From a checkpoint of a small transformer trained on Wikipedia: 13.4M parameters.
MLP neurons of a small language model. Each row is named by its layer, matrix (up: input weights; down: output weights) and neuron, and shows model dimensions 16-207. Each number is 128 + 32 x the weight over its row's rms, rounded and kept within 0 to 255. Numbers have three digits each.
After each neuron's rows, "fires before" lists the tokens most often just after its 100 highest values on Wikipedia text that the model never trained on. A number after a token or word is its count.

L7.up770:156110201130118101100118102143121150056173145099085095086111118157156090147151121129186124153135121160126148144110159144144120150112161148140102170159092161151117114119146115097092160075140132135115158121122139098205138153101093095091110149089150122156094213132101121173135126115148112100166076087143152114101089144140158118143172151157115163222140151123121190117168140154116084065078105151146135128096127145181100163218146096085173107112145101141149091102106105120140152154169131106063185143083144126138078187098125102148145156133116136100181132108081100095126125151130097067
L7.down770:098157129149002153133143150160174138139156064149133164115107157138147088064098121144043157143125094149095175127157147167161126094130100128178073147133068109152124152145077104109106139099132147100137080158128104113142124154115130079099144134108144159219109090136133173149182109120144122164048132093103115088129097181134150142147139073156157100142086142156120147130123130191070081165150164140062089115060114116162131102091109079160092167154164182103079111129120125116142190157118151146159086097107108135152144195179172139136153116099084152145138154087113092103077111131145090113
fires before: "0" 24, "2" 17, " |" 11, "7" 7, "3" 7, "9" 6

L4.up112:106121214101130132114134145124147138148097134127118115112157079149168150156130099150104142121166098046130126103109082182160150129106193111140151143092163120138188131075130125046165172113154139100129095155092070111128146132138155093084157094162149133093116131137093124119144117108195169099152102157195136210124135158162061072169159100125114132189139089131139152092135128127123088096106122187193118130129078090130114136130133133142133127117166116152163101166173129155126108107092078162158142163089087107115189222116112153078093119166133142124065134118130222167103088108108108075
L4.down112:135152113175054095122134134138085152141112172161123098125096185088133117162090099119078167077136119096108203128099103138159139164171168179141108126167126108107095119057063123113128115140114083118152109104146105107150179185072118167106117142180173163141125109167242109116155106091182073134115114105074130113124133155136116098076143138135117126124163132152163092098125105183109084159110188139130119148097203201116073097131115141109151145110155150169099138177055189125123109145172161181174131141119142200092071147151094070134123181158117151104170116115120075112055090116092144148
fires before: "\n" 61, "s" 25

L11.up701:112090146115091142098094196112143151143103140168122133131097164102160124153138140132111155149099175131104136125134174161166076128120174131158145076162154103103213129134106129071174153099098106170099070107074189172130101159114129131115149128079113139153184145157178091126101129155146142172103107102181160131130116174121145091096091077131168082133104164131119121131134093121079123085143122215080062107116075156179114069253168146158086165104145016102151094158100137072132125138095151161158178117166161100109132073166149086162140137095153160122107170082085130132139176147179152141
L11.down701:138073139147164120134119147089179138168070142134117119171165126176148144146158191129154145127133112083123156147128139158164153061140074081129102147104234056163200099156113066119061117128114128127123108150125065161114132108131140094132170153142099130137103115114159139129120123107154049160161046164074177156091097090156099143135118095088084128121172104100119110128153114144099188140123148140082162120175095109128132132075131147097119142193137125180072134187108133125115182117104129110079122118105077101144173140060117153132060115168130119172132124117107185142096154116149162124
fires before: " |" 32, "0" 9, " were" 7, " are" 7, " is" 6, " was" 5

L11.up433:055102141177161105103105131123129059117101101131093095124154089174148201138133134129122097151111152107102141139086105155130108123157136150170140136108153146056169123124105117072120165096153163146141072076151153097144179149113143045152093098151136146108144152154123115125144127090148174089117119139152135127109122229118130119139114194137066124154075104141113188098109178104097120079080111143163077163151091150083116161102117185087153104091160163183113100084188124130141052136082117200136155120101130167141195099113145124144115098119127167130176125087137125174150163105163144136
L11.down433:080122058112154217149153134162101138122077105138177151100098147142090128144113130199156124149125088124085111124143204124097106100135185140198132091144158083159158061166110115145137142109089170132134109104129141101090115082129100125144084131139157158120088168116073124133136080158136150131143148122149103157139158099149130113145069087140098105176155080200140144140146134120125141110140113148102154160163116068203141141112090208135117103142157105127163117127129158128032106100128094141121162126152110050129166066064141114054088107120091170112076145167126103166153107124110186156
fires before: "s" 75

L9.up139:112070189130085120078131147060137154106154072110090115125185123100141148171109139157161140099108143127184180106150156140159076099096043112153112159119104130127129143088121093091088110115089104112066173175125131135118175119154188085118150048141084083182128137157149167097103061119135173132100141123115119192145110076206115125189147114117134101116122160147150155161104178095083109109124094109174116154154112098137132172136134113114072085125186150122133166125120148102115165146144099156077100131082097103138161082127152149130162124106201125086105163109142159130155116064102113064
L9.down139:127135120150079124198147159118134092097108078137137132093129099145134139122136125124135136142093145121124108145101174127106110144162100176119140131098145127117132191139041159140100129135135102150135122131078126119129177089180090087152137099139120156105104127101213127094148094109124112124122153081173104134138147141168150160181122127084182114124171150128126135146146153102096150180143123140099155104060104092102146139126128114101147180113151154115157126135144112176128134022109128153146162151144150104107105169112138075165169162120093120069143140213240151151157216190147108141
fires before: "ologist" 16, "==" 15, " career" 10, " life" 8, " ==" 5

L9.up452:112146135140101156131091097113114102152067114202125105154100106144083205086174121150121106108150198235146120084077083182117122086106098121138128119119095137109107168118139149121114112140130136148141078134136115139162104164136134153103126105167075076087174184091083098162101127163170152112116148105117182144081125174135101161153128163115133140104139153163141154109070119119165145104166139119150102103124157106126114154134146120173173082130130143082156148123136133124165039211087110086100148105152163141050133103131130085156088108161127104154116133114080101129191083103124173141
L9.down452:116206087142113082081070088134125109176098203155138145108116122097152159109156137164099170091108180197141093172072135142166132164075174141210110099132135063152129122170151161094110112083120063107094165186113095182170110106145140176151086159131112076143137140116155099129125160142141061131121142175091121140103119087103160107070169092089162148108159121142146091126127177146147177077083172122119151165078131141090102164106095114108114170095185075147138152164166121130116110163153119162086161092111116136108055073102097133110086129132117152090132088136081197124132112163108175183
fires before: " by" 21, " in" 19, " as" 18, " to" 6, " with" 4, " at" 4

L10.up0:139145117102112111138139133113161123128130116094095091109128107145138123124133067122177107152171128174132147110133147141181187094144133122152132215081111136159114198072056171129103103112177120130133115200119111121104114135160120123143145116143126055130123127079175123159137069086104107109132132064195128114067115203181160172148148119172156185140115158108142130113139168122103189041132126135100142130081135112188133107150201059166156117143111135105176091141117115075157119156111134117131194112093145148126191126159113083158175139160168115086139115092101143088132141105124085113
L10.down0:110143116172114181128147069164153150129124149157085121163200120085152115054130149176173140147122119134156109140123137138140134106096145131125083144083173108147114119103123173118147104231174144093109122106079146144107083162199145134173114089168118151132161100107125120127110122117086154131153176100111161184070160143149164138050133087111117132182100076168160074119137158125107126158161131131119111101127092076160084088116118058133119082117118190117107157196190111187107145115067076135100133089135125216096199101147095104221132103174155132123132138125072128128095077101172155098
fires before: " |" 25, "," 15, "″" 10, "." 8, "–" 5

L11.up497:165135101123159094106087125097149089082083103128113094190103154130124122108140152138073168104142095123181150099108170137090135103119191078163120168163124155103165102090117219034139151079136146097127116130062113074178188151054182110118171165066096166135127111140148072172119116121134135107107135032131130163148098203140160122091116146117112120184105182124139106149119152111109120071065149135127087147140155138164159116182152092168119099136176145063176122136123117155155150120131146135125157128155191068121137116182155143102168094101127146145139134113082129080113135150148148136
L11.down497:065158143121110121182129177099095139150108092086118166144106149114125051150140088074156123136179104106109142188109070134089127124116115144127177089093116117144165135138219106113134127118131085122168173174142130061156160109184084104093128126127159147132137099105183122065157130140196074161137124135109110136098079121071054101114080119097159172136126125103138164122116190159092115162136121196144141150145120067109144100131149146098102154134128101074143161099100127100121093162099170140148171170107212091126124167091105115146173125120142061130145182081120112138110130134127086143
fires before: " |" 58, "1" 9, ";" 7, "\n" 6

L11.up413:123077106203131102121115119102145137129101112159062102185147144100161137143153159123147145172169101124145116099138086131120123152111110091153127151150172051162141097081125125112142179104126193150119052132117139121173124181079148122140140089161090155099181077170126112143145127196156091096105054149174157111111136157075098141112101101129101120132089116133132156080167106106160088059107125209141148154089165133091059110101172169099094124101191088134114114139124167130107084130099137122116174108119114147158109189156117081074124175174133108084068086079067180110093108063148126171
L11.down413:140181179135145073174100108141202183163111126107171076168112163055162143100125028126153158120133073244103186141154133092141105177128109124138121177102140161098122202106139106102117140189184136179097121124050096118076115138141127116147115099110096132163140133117131126156196091154081126127149074105113114114100105167096144085154140142145115156140110097173143162079131132179098146150163125098076114120072162133102098082099127134111105161098217105157135126156068183156148139135102143075105155136147094197157110095121178159111103097144153098141090100069147068105134135124101091119
fires before: "\n" 100

L4.up807:153218134092072136124119100080129142086111108118140114125097120186110153186122122126056163173128153155156064111156068127107141065142170105132103130093117144092131177128134164074165132131134122141083146147126122127142124130110121151137226094076047078128125121136106109162092143129135180107221072165161179130153109148100138178150151112131117140125119092133127174088098151190102056116156142124137123108171133093123103117117142163117164101147190166141145145136157193160149108107128179133131163090095128083090102160135119096118143145139108102173130123114159137098099079092156185097
L4.down807:159154142133155131127146078107097145094096110102129071142147141120115119115087124100138134173151167140144149135110105104108112136147134162148116148214112108087163090105184164148191118111117094117088122126132185155141135145103120110114143064141142160105134155138057165173101130080115144144123082119067178184117167118142201106097116055078126175144219160119137136080136116102085092108148099153114151132171140144112156108149103133110103172136119060151149074039108164130107123110182141080203117185144193091148167197145123128054116147073095134166130124114066158167121120092128126058
fires before: " as" 44, " a" 7, " to" 4, "." 4, " in" 4, " among" 4

L11.up618:167139087138119142158131190104172114143167134150186066064119093068082171079106145133122085168125105192186128146162092118140173129078147080150122172159096159180102184089063166195138130131131104124127048120133177112143128140137162085070083166126120081130119085123130135166091139135072123177123132152155096160118160170174170196115158106185130089054130129125129144142113107119059173081164136107140123116118110127122152111100167098142183124140147093152102144148182132120143134119109110112137132115116134097140084106134142087137161177129177137090069109083125138147142087127130124127
L11.down618:118145148111121164081137149143134128130097133164129151163080193164176080106074132166086132107129137090139220130091107107095135114157142124029168061112118146143121096137168117083072153169124121147179144099106134180145118170116121170115140105151094132151117139091150179101143086141112102187087141149109120108109203119107145155024115085097148183122162105137161053150081140137143114144156090193085137139068122076155134193142085154193104160149114154117091125154104110154126105127114155074135128110109160134109127116173123138162132196105128145116144115197142099133133134140124101179
fires before: "," 18, "–" 18, "." 16, ";" 6

L11.up230:173150080145142096074163158105119044064166110131214193083154099080104171181063108133121080094141098140163110138176135138108091078094113104171157171108104122151103147112141123094152166118138072143159069137143101150098180183102117146160118138170101197106100127151130063111163177102113119124119135133135095161134134180139150102117150121135130076101146110138059109133131185146071117124124151185131048079139142121152145174126113124193078090143117082128179132091125118105181132141176110127145210161152153119081113128124128116112128213165144167159100107115111142102128178092140147074
L11.down230:119128148155127118120140142135083127103069141119145141091139152148161109147098153180134128059130142073118128116069097121099099112120083119206155099134128166134175119172137085127144132185126138127130111159051108130114095111101166085186123096173139154157117134120154139129200139108094190135137098115102152108112071106090107138136176108192160126108134153097180144141156065165101099135228142140119126053155153177146178135152114120142136168157113154188140126099109107128150214095109130133106125112132092116148140123120141068168136133099084112171152169087052105128076147120132140179
fires before: "1" 19, "2" 19, "e" 8, "3" 6, "all" 5, "son" 5

L11.up899:076094164138122146141129057110155167152175121134115145143158166136126207100123161096113106106168129106105124107114090175050110132150140144157168123166096148154117140139110113114194119111131085182092136126173162144197130136148146179057137172107145153160126168106119117117133121148168084195131109125156146162110124121142125188121126079139113062134020133141135141085078136077143085125073125170113104093124112111121108123142110117124130119131124105094130069145165131131122135113089120114102168119137111095111130131112110124129147191136147145189141070108129148089113068103213129045
L11.down899:157122175135112112115098114123128125181145101125107140183130145148148111138120133123074176099123124068137193113132117142153136128124101091134119135084167144133151097102092162120136102139149122126146146165106134138183087122111157131206116113162174189161112105073131119178153147107095157103143168113088107127131073162106071133178152188133189173074092160176158105157100100131071156144187092153117155055112176096143168136137162112143158147174143072162110148141125105119155082137099140089100141133169063157117147149102117103157153169111037053122119154091114068106164128111114206123
fires before: "e" 56, "es" 19, " Ge" 9

L4.up447:111114121116113162117121112094125131129070135146125142126174105165150157144140148131125128142149110105147086095124020193164147088114176143133165119138137128129149160158125091145157160136147183121109126152126106119104155168187213081138174079128085136097121141133060086117128089115051079137177175117121121105118167179132150176123097119207134138124089098142069176064104120119096147138128147141126109131152064047109124140107116137097153182121150140126121107099149118107104073199167122160093123145140142061150196184132177089091092160149123129156147107117124180201126148079134164125
L4.down447:134162114081091152134134153157148134145088120126130135175062127131099074146187118133144112164110137117166106163102115152142131128183100107097122106102113105201163146103120099076106146113086086122200122179132162143179118165079142057128134116136142162195131094158182107142183088177093188081086102126166126069116097135130111145117156194114117187095143193127189145149118094105186108141133136147131121070112180114122094161102144119180108089132130064102139128144132130154124090081071108155123126060129116129092146104154135159124128070070114135202114085123112144131195134160125152110
fires before: "s" 44, "\n" 20, " The" 5

L4.up376:109123101209168134117120126107108116126063110112127137125155081161116154104184102142126133129138139156124121123084087128151093109117106153145126172124122138155139175097142145136188170107126167125182114119147153122104139127110162100171150145131078083084125135126087070131107119055062110126143105123109108135108110176179197165094145136178120168133035023138126173085106169106102142121141176164229116114138086098122145103099146129130128151111146133088143063110196126127097042145200119121106083135132149045098176169111101143110164136144155154127159088103082144188142161127146112120
L4.down376:129160067133082114118120079147097151143110106158124085158128094145134121111125051123132062103137124146122153181088078184096132139188134107123131151141126198129194182082103102088169190138114130118110096078118141092151136111168156126143092092158114117131171103117175104073122117129141164130009076119121109126154159147110095157111128144103082195135090104139160126140085143112179135172126102142129140133120121136098146158148111177159180082166116107095168183132140130181122131122120146144130137121124168120139145086163156131156104084122161103126070102107110093124109148134123198148
fires before: "s" 92

L9.up828:138132088116176140122093188064097133133144091083125054121089045118147114166164154152145102089177121110108112124137135111108084136171097147140106139146143121088162128129106121086134142031148074102168157102143117135171177116162123099152098110119150098115198165145134156188180102134161104176143141115139096172127089085176099102142152127158119116144128134116120139136148162121114093064148078153136127109207138172097068151212206133095193113125134136111129048091110076134117146173101156149118135143159142151143112146138113094125150121073172108120158129097101095116150140122121111134
L9.down828:143090105123157123118121131096168146120138180201038142120104081089168114126145118136101132084101108165111123092144135163098110096178179088143050125150109074077133126140132109132163132162182122082169117149181085190068125160106122184134131089196124128077091135106130147142179176084189157115132149150144133118127131093148085144113083085148109167092121129153093152182120147160092115092125112121102080150197162088142182115080163159144154153070104140101168156149149206129204097112128094035084131093146098134119137131135096174159163106156134146127139073085108133108165117108156139089
fires before: "." 62, " " 10, " |" 7, "2" 4

L9.up789:121148096120093160124090167134127134137141118100125154128118076117066126113072129120167094204157130141124146128140110115163123022097166151149131113120128128164129188142090171165146161105166205153088095187133150176117129135120110071103119124074140065111086109086107147144134106117048093191118132108172125146129120139152172206140081138208130100122169072151100162099078158125080139083140121110132110075100142117129125129153186046131150120184132095179139158136141114096199144177121164124152165120124141112062167124102115102143142127127145124128086183083104125132137056120125088111
L9.down789:121090163167140107096106050208159176095102130178136181130167110127170110083153187184104117132114117071141154148165070098100093104087126139107099116123142159162143115146158113144208102159130126115131147098150182109126166133113140133121116092148082141103143157141134181095093130127092148153134090096091182131078154188157089102076145081103055122119104162149156103117103103192192066147102135200132119105078084146211143188107120102160095141139120108100167120092181144147191135066113088122115111110101106131135144124178127108148163139134098127161140122109124105156103146142101121073
fires before: "," 38, "." 12, "0" 10, " by" 4, " as" 4

L11.up511:053125145213111176130133183029098128170113132107118120134083158069107165100122125125065157121159153078089103186123096147134152108139133172135118163104105081147155166123128102127127172104164154136175125127134085105118190133122130073141079189179158107152110137107159091139171125103107130171111146109161159166096088118218149177097117099153111130081092121131077170114104081118119118123082141090112131109120082168113116101137155148107184132135187147120142114119150149088110095157119119100135163086147072067115139104132125111093154117143129154145110150103117169145105120127131207161
L11.down511:202126119146097131094061107143160122071157115202142132153131139105130157116147136082136137080139073166147193085140136136119121134130135154180132153119109131147082161084107092196155095101161134146147121054168133118146133126125091129178117163183095071155089172054137120139134144134158146158131167117107107126154117132062122144137136130139131108109154124105147094106085104081144140144082145144169162146139150138089087129140117117157131079071170168112122122083128130129121025157113154147082163132119128100181174133144211103104135140154153107116143095085163082130144080117170192090
fires before: "s" 78

L9.up838:182096162150118094146117148119123087121176161142149102102121130155167085129121144104127130203072106122096139145164140114129106100173157134134133112157123159168141114141087095108112223094124098156180171107132115103137123158132154116089104062174125172131072156138116082175107127222160080126102074159136137146063054057142145116097130126140127127180158204123134202114179097108157037108105108112088123125128151126192122180195186157132164142157115070134143124149113119124144150167109102053044172114081123146136174131151076089122101125116109170152125134098104168119108087108119130077
L9.down838:092072082141113096079160084146137132080126149150080161092117149154166048092128077127102160132081069153177167105180122105160108109136096183138055114169099172147119117145163142119162147109155116161120096080166155135109151136130134161085118126138141149170169100185131079139205126098071035162131167124101116133124128160136102138157160098131181090101168142148161146117110167181094080165133093171106112188101153158113138146097143116099094210127149145168114111079145132124143122150156182169090148176064150146120094172099113122188157078106094133144123114096127197145134137076140078152
fires before: " " 37, " |" 21, "0" 13, "." 6, "7" 5, "3" 4

L11.up475:118157146146175103142117115111125170128160098118180064174114127124114122118124072121107109137117109084142123068064127178099179108150075072135130082134120152180160162109096183054119166107073129106179119112103185098129191134109119090109120116148116133104095142149173128129145100149150156107101190079124158115207111149134105117139179051143084200116132136106108132144121204124098109151104171137120119127122140164179165151119100166145155158123198127143133114180171144147153119117131149105129079089162155148124158200108137132130131170100140161092142130110110089151151148097118111137
L11.down475:081161153117139094153124170100113141133148111098053164114124095060123118146162123100184185154114061143115041149123182112146096120157124157028118131094091078129098148167068081097156102085073164166117067109072148125244108093162145144131098181147151128112156123155072086066120128120134164113142139091135096169165121104101124095115137162139167140146195138103104171121149214104139128150135179128155088167149157122165146134120124106100167079124084152115130136120147055151131107070083116163106110113135131183169144121103107153125167068143173071150116130198116133161143143120101089153
fires before: " |" 84

L11.up14:101127082155179132135132106077085171101203139122089160161090136127118102098139101151125162056125150101151133113101170149145177136165148088149135110131156098154119136133111110061134099072073145055176103125156135116112123114046129126101184090124120158164108150122153120136145116135127157095107129101130097150146102147117132160131164076136104156155111158157116118162132126055132137140132112175155154077118119157119126131109094137139192149115129088125099096167103157173171117128092090090115127083145154097167151135164203121154160197133214099085152206111087087082130146116103126126
L11.down14:128098093115153144128082145057134126105167156117080162134124080103107135120111113117125110120114165170115076158176184143142083188155181145074166126130157132071147115210130181114168115093058199085122088104123160129103107123129092146119167128185122127119132147156115120062115112164180198170121135131161121177064120089153157120171126115092065181180161116100082111190144152136141161113115109144139084120154151089162045105117109080101181101082157128127151109127140096128138129047113132095074154079125126151162082149104173144175115137166143092154114141140042148145166111108099092161
fires before: " |" 98

L10.up263:100133163126125191157125156129083155080112121107142151102169160139163091092148086104153132144117110111072153126114067119105103077135142175144130198088142128125170141103122142099199155117098196141146148144166148113108146112141165131075151081136113079103090144153127088116130117112124162139136093111124104166137094170186114140130150160139108163201071105102064215113124091098174165086114169146120155151152113111121117091148143137105142095167119160126144129120158129130128107126092112157136171124128099090133151139122136145101130092148112181123178109094070094179150116085110115152
L10.down263:166145100108127153122105153113117093103128086146169113117128126150134143145129157126225088119126143123111090185135116130079092049117155170094152113119126135112164087148139118146136114147110155166075099134157146153177161072195088131179114118221194023122165064093117106166160168134136144109161198102137149106088108098080095104162139181135091148163118098127129161172105123097145113115101103108110139205174168105164155119139142123118119115132235116141114149111192104118120138101125132100122159168123130120170134081113079110095083077153136185138042118175102191118109070088114125126
fires before: "s" 99

L10.up309:094084133179164115088124165069168159112143126155093073146122130153145087107183170105106142176151112121162146112116159148087143129119136146152123179137124117133129161057126137085092171104137116156136128100075125133143132170101123131126094187045132155158073118141117036163137158170141100142173141131098143134118109087147146135099115161134179140171180209122139194165137212091149091084052143130089122139113074154178120120146167113156187135144115087139144129145137133113089110154139142074113133151114145120097130147154149111143120124074112111090176101093133213118130161120115099144
L10.down309:115101116135095121150113113118088162154072164114085145124104097120149100172129115139134108128123126174096155135162161157157143147146166088151159135153099128115161144082170134126100112112156113198127140085126119153104161167150070093108145088091146145125081147120138188094193135140183129149130159165112147101131100146158110108167060080153160079149176129181168151138154117182056109122151110135120087103067157127121111106105184126073172147103192137180100147123130163119121100166097131094060134112096097151132158166153100153142139090118144134122138075061109191135101139131097140144
fires before: "." 35, "0" 24, " |" 7, "2" 6, "9" 5

L10.up126:131114166061098041119135135119115124128095149089109130120177143094148138143134114136135131147155141102125126103115058151107194124115169098145128116166146060183147126074135116145190134102100145141167111135119080124173144107061122100099156145135133152158164122158131092117146169164144148148149020165115122132135051127143129123087110113159129154138112143136134217151131133114139090073125163172160080150103128118126064116134140117205188083166161109188155169132127190134114104133117142163149135134114134127121171170100117125104127160129162137132103141093032108163218149098160111105
L10.down126:102133103112125117115130112091116169142097135072136107129091153067102084128114113090099099062173116135150141131118043140082171130123164091083158102145147162098088132079152072147144161131108108198178097176151086136149197132101152157156137131124144113146142100157146074157160107124138118175129118105144173054155143124126120155111107147160173119093100099164185144118089143092120151150130155150159113137048167137100123112117159171098115121139222083131098096166125190106184092161151163147156100121136172152138110169184169054121078137179142133124103089164109127117147116128111137135
fires before: "\n" 100

L11.up973:069105078183160141093085103050140176145131125084087174155120099123064128112170086100060150146094118160152115072127149107168082148137105109166103115083148118064149138144095132099178175117140178102144080168120187082154159133168144125125159076110158145076112110158110169146088112092145171130173146104118114180166104134179105097108146076126130137148140153126118125089146196129125122101080143161182113111117149182092102095121093113119144115083141093131151132145188144146171134118166120203131126149143136118124135129126150120078125119087185166109153097100070127181079063104164145099
L11.down973:182118086119127095149089142191135149184195114107117141124137170147131177159146101166128172136120126137137164152162121094080147116114182159042075116084120143161157161143109102091103125099126097111118163085129090075100150143160107073136145164121106109128140097131157088167126121176150118060083090137149155200108092069112157158160176121158078159137084211129052143087155099110104110132106119100139124147163109138091162118108118141139169093093060140101140110148129144156133129143128150158114143148121154115214137177084092122106209068097178130112101128126149108144107085077106125177
fires before: " |" 61, " (" 4

L9.up165:129054123134092120089115145146104146096100121179085129122088115099121156152129098106130166122069168116160097109104093099117162102135147114157168171129138110142101129129130115135179102099037178150175136130115154094137213159052139156129138127125152123116155092149094096154084123157154160109109110196201158160145143123090108129125083125202141109171130168139111116101138084137114173021058149170144143120155122121063152121129215155099141128164139100163093124155163164143137130126097137113146155124109153176100130152176138132092087122116153183117133142109079130146135118062137145094
L9.down165:097149145130110143131114128160136093074099093109145072136096154095100094148095145147172132114096118135114148134142118131138193154111105151146094125097140190147097095084142085173132159090106112187163123160116093127134203145119090100124116109106156119119149188128160150132120161140141110185132148093146105058147107104160144136153072152114112181135076074112179108101116164083138152135140118202171127137096173090112076098104134142113104128128220099114090135182140087118165141132088140112109095107130110193164038152146199122099127156146150125172111156121070064168100134104114147130
fires before: "\n" 77

L9.up911:162061108132101111124132130139099118067123102166142116151154158106100142110114098172072149176080137151138080114079142204170072124153112120161099113113086155131144110130136097092145164083111112095156113099135143148147133163040201109150162154095148162172091140127107130157136069199147129106152133054123179158145105118099144127109164101164133124122123110133131092083114136137139118075091112133108096164112102197177106130173165127109218114139128041063140136146142127153175098115116147082139156159111184151100133106123103078132111089140160153153071107112142161123117182165144130110
L9.down911:089083089086106132095173156157141111142082097096105177103114129133134140127127107107171133140075161125132076112111189110146144101090043192129105127149155141116121095157126117150152128125183149186143121158184110108094113134157153153122169121105126129126091132130131112073140127152123085134180192148163118126164154120124118087132114089117152103098089141129145101128160165138110117084073111144152114225138108151065162125108110160121174143088125158082173111141159116240078135127190107139068126193131147068179103122077116125147102061152089134094079080112116137189103153105114004186
fires before: " |" 24, "|" 21, "0" 17, "2" 9, "1" 6, " " 6

L9.up502:123124138184135101141141116130177114142167137128139137081122180109093101138121095161123117201092139166111158125134105101081114087051145090140132191171140157143168141080122147172098125100121156118128171121184083133201191134130138077108117196065134101162097173121109111108130114096100138143209182176156122107111081167095180149162063238154143176106156207130100195168157119152104131063067125071135116124139122196090154116145143114126086107136094092123185159132134104058083140129198093112137112138079130108147146091117160099091102138141118119132122136101106127111105151116130136134
L9.down502:139114118125090107104113120102114157113146127078117111133092089119134147208178160185132147119134153171094069111162122176095109122137193112202131108187134071106134152161164140113065089131157093124166094078142122130117121124128048133158150135148135136103113137139108140167142134169172113176173145140128109135126117159149142117119078118164079132093074180225129157108096149150153117131142128141128079113127149091090163083120131099089107094021165212142097122146088161145139110151140096127123096090142180125102092159202133145073153097128106159106171142090158136164135156095105112181
fires before: "0" 23, "1" 19, "2" 15, "9" 10, "8" 7, "3" 7

L4.up195:167148148187112170081106117112112123115152143180105123081113128133112130129144181183111039181152134133155154111169114136171137109106144124141127104136098121140135122179128172069121156125132106136108092110104125114103150183126151174133115123141154127065146173168118139176133119102172123102103163126192167172078143147176081115100136107158145151109107199150107094037129168172136012124104129111138088132065151132145111140102142162097121153099102112113146088175132178128151107151127132088100108108131082122057144154111116124129081165150068140117117128115141130097158104124096134155
L4.down195:170071185084118117104102067097159126141115135118113145129058164104164106105099131122108124083190178097156113193141171112139164185127153130136141060056129162052081172147080086123160101139127129138142161112159111155136142133158126147164086119095193066134157103107140126162145089100189124091196097077145190160040075138152163121104124099103218131073063100150149135147152156140116123138113094134101138071090147141149098134118119143070123136144161143093143176126136090164140141103124093165121116111134133144189100148089216125140103138171157117128145105112148124099132175143112170101
fires before: ":" 38, " in" 12, " by" 10, " to" 7, "\n" 5, " for" 4

L7.up836:147123169136126091098122146121074173162071199164098157090121129151131206140217160112131120163138115124127080137141117132091131095093138087140121118129120082174139131061136154110235125123093174155178127138215110140121146199081179137103161152138142135163127116132098052114093156127144129111139118173142115089095093170132123145120082156197167064182090087153156144136217115109119095070105154177152133100185124120098111109127167129186140111084140126135129186145157147153106109145134166114120106087094159133118159118129112110095135139133127048120110145099070157128136103097110158119
L7.down836:059111099132111172133096085110147156095123125071141122137086173084099109089097127153139098149140139088106122194113058113108156161112114111128092204104146169107150095142156114108119105132107058137134075125061063052133125115088165149100121134123091100140111073123158112138125136100192130133079110118161155135147148125104126145158125109121140136177198156132123129157109168130100146128135122130064169174070165066188144173122075162094150118141146067179124136171120075140176104087182094179162104122139157146178161095125154110130080104085170168130159119136141083123092138104148098217
fires before: "\n" 86, "-" 6, "born" 4

L11.up311:143124123067117120132115103142104107115083058126111080156079140159044099137125107177065132157078157135116156105133117106124160073091145159137124148118123140096112147122117193082157167135128138127101088111091129134141114132110177147060157150132043121141092097183137121110097125182122162132204161133118170171059128115143111164137093096128036081107149162122143106077105136179123122081096152138165107136122118137157081133093201126134123119177157117183174175188130170160142092124096123105089143084155121151088169124079141098038111104133144147203139164127102088092160060073176144126
L11.down311:118153155099117124176087111106154146083125174129074112155129169066141083135168132138141097114102200119100086142102173109162096143098127122147112156114093092151131134122144091098189171071134110100131126127139150144086154114157096151127118154101140103121093108138133077150152131134117069122138123095181199157076088096125113141109133137093132143130136098145159132057120158141168127190160128132171095144140070112075154146073004181056114140167129135088155122055188144117133169167160101162170103110122139143118128107141164178117085071082111090142140132016189123160102154187157134148
fires before: " as" 38, " in" 6, " on" 5, " to" 4

L9.up160:087131114170129089142110122079137149124182083104128085142108149106115165055120126178137132115188127122132141133134187158123110163123121110160150109154114155106222135090088209058149159075126128055132075160060120119186153108062130124110140150095105147132114109156111111161123087202176118122159093062116116122202099114067115123104157139160149206161141143114111083161127160177108132118106141060168122166093088148169163153102141125174136072173145115085197138201183117134163128085165129149148096086133149131146152088127142151108143103158176161142147142126148108100144158147120185147
L9.down160:132129171080122112139143195083127158082077088133098135183097107123129124138149129113108137090081072109167137150117126140112049102088140125172159156149104113124133177082123149111125111090161132121185176133093179119132150143194113166106152161122127173116136097154108118166076096091146191116109219126112132175125147126157149120145140122129150143179165104084133102132134153170068144162065133116168111120095129156099088137100095158067146196042139163140168175132197105074191136136062148114152124117172132135165110113133123142130072123159123127127110092039128140143088120121147127105
fires before: " |" 46, "|---|" 16, "|" 10, ";" 6